{
  "vocab_size": 32000,
  "norm_place": "peri",
  "extras": ["capped logits"],
  "init_std_qkv": 0.0256,
  "init_std_o": 0.00546,
  "init_std_down": 0.00546
}
MLP neurons of a small language model. Each row is named by its layer, matrix (gate and up: input weights; down: output weights) and neuron, and shows model dimensions 0-95. Each number is 128 + 32 x the weight over its row's rms, rounded and kept within 0 to 255. Numbers have three digits each. A neuron's up and down rows have the sign that makes its largest values positive.
After each neuron's rows, "fires after" lists the tokens most often just before its 100 highest values on Wikipedia text that the model never trained on; "fires before" lists the tokens most often just after its 100 highest values on Wikipedia text that the model never trained on.

L7.gate1372:136135163114189087078088094101109130097122108134170163114115111102172094097168113133125153129158088186120115095134144153137129112186161108040164116149155095121159142100126172122144122159117167181107086070166135099137088172130153146159150178042183046128077153127148163175176109108128127119
L7.up1372:113109132161108119109129103105164189162143131111152180092160099163111107167133078136092119083110145032089151105101132145169152124134096107122148082114136107095114144108126136132079130107103120121092095183127163197112215132103111119155108095137175121098168072107123094127046139087110138111
L7.down1372:145133132128159138197164135212159173096077087162152134186139194080166089145177114092186097065100113142173167096131107136125147099101137144146152149121108102149159183131111141163107135212128166140127157142146143158122132089110152083110126123071096106132176102136142095060133063024081155105
fires after: " |", "S", "'", " U"
fires before: " |", "S", " "

L7.gate102:109126098110101136154123113120165112097033127142142107098122129149156137121161073096099132087150150104128171119123169142135105103072184101101158108097151182170183141134111170116162113118141169172125146085103145103196083140100156116109111126066088138133136109115142115121161113147175135103
L7.up102:146067086142102173140117115158189137093120095082105098145154120103115143138120154139097104183110134105155088134129143114182112050155071130142135162107165153088085075146103138101144152152076121060147126093114096125116181075054146165118128151172141138099144126107183125099127130093124106151
L7.down102:094159177109116133089183095124146053146148084155158199111142076163159128127172130076119181076142139104095131115165097131075147152092126127147165086128145122200149204119166103064080153125127132125130143124147192075137158170145134125133136125146116096104133134142092116167125116167133107111
fires after: " |", "\n", " votes"
fires before: " |", " "

L6.gate865:119081086124120128069110086086144125108100150151150175130081128109156155125089143190124181144094133051116172149144109130117131097087130141103145099107169097125139110075064112153122120115138145125160116127210080173093069118125103152126143136119126151110131177061082134189146145128060152145
L6.up865:173169112158147154125152110141091196111147094149172146133121126119187132103148141068064177146116108126128195125130119180132122126100152131140152092129091105169095125127170173094063144152059188106136108186167137164100109166129081111136133150121139125110182073112141090105107126082124106125
L6.down865:158170136166107147130156099111147108103152167147132143133079099101096113068147121058144125125092138107110101098145104127120154088147201146151156084101137125116104129107137152128163112118127174108087130085155126202129157129113156083173075125160118169098138086123139112109147157129114113147
fires after: "|", "\n", "-", ".", " Title"
fires before: " |", ":", ".", " Album"

L7.gate1572:105129096081137165066129114141158093183096170129139129159155108102172089171162106142128125114137097118137151131137169080134122109151144078128168131143158106116085134081077125160147150106129092138127073121164091158096102186108116176130185145111143090136161131123098119107186163132179056102
L7.up1572:183098158133113139074103149066057096110157169093146176137168155099080146066096129175108111116135158154117113144078163118169078088094120121175168114134089140143098109154149133093122143168088155163132142112138158086182190149134144166097170151057108123122096155169224156146142123140148123151
L7.down1572:171116135179122194109105119186145124110111188114093140124169057130071102105152105128140134110108125127093132102129145067140068129168146122160089142078163195129157169149152157105135145107114101158105050163155158172062128178121167164176152118149143091083059032099075154136146137120092104113
fires after: " |", " No", "|", "s"
fires before: " |", "s", "."

L7.gate1595:097118155125133100149166156105145092133106154112087140124130058173114202140167147146129107095125158182138111143150155116130115112113153166185112142182063109146130132176133171107106100153111097177114144110180147139122094075169104087135149125133071176150083147148119128105094186180125113150
L7.up1595:171202160151115140143133115138078133114120136178112150147122121164151168103137122125107134117115136164110131146138150167120149143142087170198112103118145146089057109140113117087112085154150114149192184122150154145149074070117127121164094083186094168139138181150130120164145149093106179123
L7.down1595:255191104094128110108126148163160084100148171130141161173089218155158116159123132192175132152156115117079132115104069139144161186103135132116131139147150117108119121115123107110161150152142110098155072142102164144100133106095154166105134097111122156093198138138131111160150112125124159151
fires after: " |", ";"
fires before: " |", "|", "\n", "."

L7.gate755:099122127180112145078100134114119116079154135118111185124115076093121120119117132081085077201147130084127124155161147211111170135114147196149095152171065182142084110160084185085105154105145167097164145088127124169165173146158105166176098082085057154151107131150172161154151116145069151073
L7.up755:137138121094128125107131153159115098142089119090118096154138159184141186094106160101145154151123150146148199138115135137117131170178109149179139150135069137125133088147125113160170097129088063158150131135130207080126104131154038051090103124150093130141148124125117097128082205158112126119
L7.down755:200177156139087124088139138142144085099146146119153196144113192112142164155116129163154096161104093169100139158139114066091105130094121182163146087105095117116151117107146199126104157127087108103158111102143155158083116119149109167135173141115131108120127181156155133101100138109129095130
fires after: " |", " 2", " 1", " 4", " 0"
fires before: " |"

L6.gate1017:073159128153126136170096103093103134204103139194116097167200061110196123134129103116112145133113095096127169131172133115079116122129056157140139152107129116157174082106123150119106124188122176177133103136117065094136069167116010131107154154197111093127191161094165096127142131091115183121
L6.up1017:066073151083065102131115141095132108124099074106127107165093166113118156060081050096130115116121102136156153142132128102132082115161138138128128090162051156106126076162127121122178094110141148118052134153096082132123167144128090155145127047103104209159123107156052167126130124110112106147
L6.down1017:169157161157125148088133132133137105104107073128175187118082143108138128136140176187174132195150137096138107133193118159107091099087167118155143111190115169161118151109107182160148116135114126149140159161186168135088094062141141134100185129060101120153113157166167175108123127152124171153
fires after: " ", " 0"
fires before: "\n", " ", " —", " 0"

L7.gate1146:166128108131065111051144087114119082125105130101082116139074135107200199152123081137067183146114146100113187151149193099148110140114149094097154065162077057098093123130115169147136137174104072113134091124124077151122090125160117121102174144122107116066096183155129136152147155090141060183
L7.up1146:128118165094145115107083113076212108153147162140110168111113140112156148114149100176122120139119149142109183172155134130186094112166155104134136170126123123141130150070158120111097107075054195113154132184145147121118215157073127085120156136125108143142156085077086142094100159104086087110
L7.down1146:125154182123166140191100144160148174139192147118102132106145020126085080141122067133161148107168103123108132123135085133130172142144121160137118172058157119145119115113122119074125143038114178147134139161174165182121151158108125106146124108092093115211091096069115120097082117111125137100
fires after: " |", "\n"
fires before: " |", "."

L7.gate1121:103176151156063083092142128134170139040108102108079146125184086110117236119078117092146119143090129148134120145138160130152126161115094178142146101160100100120105128137119158121139105075104131160131056141142125096113175114157116072150123125207143096097174140117116139156148169146105148136
L7.up1121:191113076167148100101151126184072058174168097129135173077101158144102114095158136158112121134095124135081139164152156138084162141134081119159158148079119131125203137167130128089160058160179124121142189130178227137138126125132087130134131073144075150176106094118122149125073128131119152183
L7.down1121:161201117165161072113153174173125130155097209128081126153146139117147175182061121160142172125081142160148197099056034159165152158118121140102171063113132139102149125053161112096138172163158138103160124166127159165087162074141102126145118122139194160111120131142121100165130134124091121105
fires after: " |", "C", "D"
fires before: " |", " Euro", ","

L6.gate343:184171163120108100108120131128133088084163117143144158165143130142163129111129127141091121096080157155149128143115126112144116167091109160129141104143121145179130121119155222147158199165150108153179084115156201153070145137128157197115167156139082084090138164117110094128134132107125157163
L6.up343:150195199135157150125085108139096142140153132128104102114171097158141132141127095087101119128125118134117148143126093151132102127095127113114088149095144204174157059152070191104146167196143123173159142093171209163113073128144205135193127104119137168109137110076132112131132147128192123150
L6.down343:090135111148114158139116116077044166106085152121087100105107123119150115126166148089141177185191114134069155158163126127087111075136157086149123150146112088099131119165107120085089116103149149096117059145103123106183086098145150124146099133158119239105106119145167140137124085143139114106
fires after: " |"
fires before: " |"

L7.gate1518:205206102090138144060151130109084089126140151122173161144100074139120182145153138124166135139114151077102112154031080131120125111128123153113154059133096081124147094116102133116121132138120130212115082069146060146114102200101115144126157153154078123113106144114120116078160110145144149126
L7.up1518:088185072148110080167120093197100097153112149124068122131141142133075117125158095158140087168140117152127142068102123142120131162146118185133120066126054136111062113102106140152146158117072121198125137108158136107117078146055145130164142176103196112090070103074111122136084108102154171142
L7.down1518:135136134113105129164118166085139107108103130170040109099202133153083140133170086135142103130134079197100178137151141155157126130098073125116090110144105143154090215171095105169126147128091139133144065121120122088166105123133086054128136144111134152132089105102154122115033126177170109121
fires after: " |", "}{"
fires before: " |", "_", "."

L6.gate1690:104146183129155105089160107099064078140139156139132178164102113137165155169105095139144150087179149150122150115105188146215159116126116151113111058158106105090158077109124155154162158124082166184183127122131077097091131161130100149115151106083122085185175103129131202117095122104059140127
L6.up1690:137128173112168154076121123112139102183103110148105102150169143135136233120133099109114103195110146125077113110182132115109145068122154145145131116141158105150108149140124107148150103146085173138103140090123134144093172134142124120173161133114093128168124099113131165110141096132134171176
L6.down1690:099170165103166152173045154122159152159138160075154116126150141121126102134106116116118162157131158141122122089128057074053128096140123121136152147074125198110110081123123125084173144157128162113057101059165108101125143154109132097114179084090081120074196071162138099100141168143115138112
fires after: ".", "/", "ª", "−", " medalist", "00"
fires before: " |", ")", " m", ".", "s", " ("

L7.gate157:132129101175084087117132126120057119189142081095160065168125129131172096137113143119104117133133127109082157145086097156090122128128127114089112160123110114114116118111093163181114155136093126116139163080148113156136076077187101134098162153173115147122067143102251037141123132095141118083
L7.up157:135137049126103135123140158110153102152104108139166134064114111068131141083157138118105133166150100087165103181141131121087071109097098112125060148148190186119174076087108153100143120175080158155195116084164095174125103104126097160164143109102036138188179070067124132120122114153152122103
L7.down157:197192098123146124108112137104166145120127143110104166140124088093116142144141116128087119163159154098154187080086113135102140142073156124150149102145153164161176115154126164071115163103131173111124106151148112174133135048092131155157099096123124198111138160143090108118133071138099186180
fires after: " |", " ", " November", " 2", " 0"
fires before: " |"

L7.gate2001:090114070116129164143123125067160146091131135069107097090133166155169181122215102141107098161109078099092115115085107117173070129127124120101115114130152138057103108136076142087127100161152115103098140142182119104092116212127146139154189145133057098142156114131139048107128136168127139169
L7.up2001:134122128105155102137122075186199109127139137111139207154120140115164140132158108140116093170118101119147107109156200154154077088134166140115087140122137109146082121139156142112159118109080129105094168134166087050159087181155106197133085119110173106165101124157153181116114140104156210134
L7.down2001:144149129101096156074148105138089156164133143180139076111110042128143130138138120092136154083184143147145243129152140185137149218128081159170171129175143125098163164129104152114149140135147122109141096166101127151101126095096091158120171090147160162121059153105122076176114133111110054129
fires after: " |", ".", " 3"
fires before: " |", "|"

L7.gate407:165148100133117107128165110164092094125127141109147145104087127135163163118182130101151128109124175162146167165148120082152138117086162189158210112166113141088114132084107088147132143114138157105096155116115149132137146097161132161136126126139108185137154150084160166097151116127133141154
L7.up407:078131171145156152089113153189121095108114147168146196108133096165149151099133144194088158153091087162127126140181134102094153108143068122083125095187107126066114090083156114087164060210151125114132125120198131125057139076120098115141127110164128188112086094181156166144098207137154111098
L7.down407:167172159168175139109143126144130133098131177124149111130126128153154166120144132144142154131053088117156112143064149126154149126070147167096157175224140123115203106107123141120164198118163178158198131142154145099094117157082137147135116157104178136121170168138144081105130151107083090089
fires after: " |", " 0", " reversed", " 1"
fires before: " |", "\n", " 0", "."

L6.gate1889:129147123153153220158123093088102146122115146159147162187081120108143149087128073177117135111129125075123180138086155101146137139078129093099183100143158097079069133126057092139093109116112124129158098128137132152171110124124143166116108109135170125100148127164114122127180108086155119167
L6.up1889:122108139122145141126123175159201157087133137173227114121166148095102108148222138123061158116031174160124117157154141173113115123117133071095123061081159160111113133085097198172157127207133123105169120100071091107117085074100106176188118141141103127143098130066178116099116111160179077090
L6.down1889:128126138135124129154131161110144142108158145189114094119058102161147140118255150100110181129071168120117092120120184118126187129136169112145121111130145140138119143110119146093107069146131079168100127145047096098145132087079089118242173117134105139193137125157123104112138111113182123151
fires after: "|", "-", "\n"
fires before: " |", ":", " –", ".", "–19"

L6.gate1130:216164166116174120116200116174136081155126151110133153144107107127149160126170134155047142135109196112131126162135132158082106154132138107113144123196143131097175112111100084135095145189092126132101131105153091125135094196092108116083191147091073102081179108109112133120130101123136134152
L6.up1130:177150140158123105161115126122116123130115168174141085150098159197166119150131183147106134085147149131111151131119123187071127164114034138105154110121126120183080153116112096093097170166131103094203112152114115118159088112141077144130090174106086178112188128134114151053115117112113082097
L6.down1130:137140119109090171146096128083087117157151141126126145075108132129144057131119114140139156112146083117162176081163142160174178092104146129151132121084156159152108118139133154162059140173144163134137127103091179145144124090166114130157180130116138150129129138112121077116127119073145126109
fires after: " |", " 1", "-"
fires before: " |"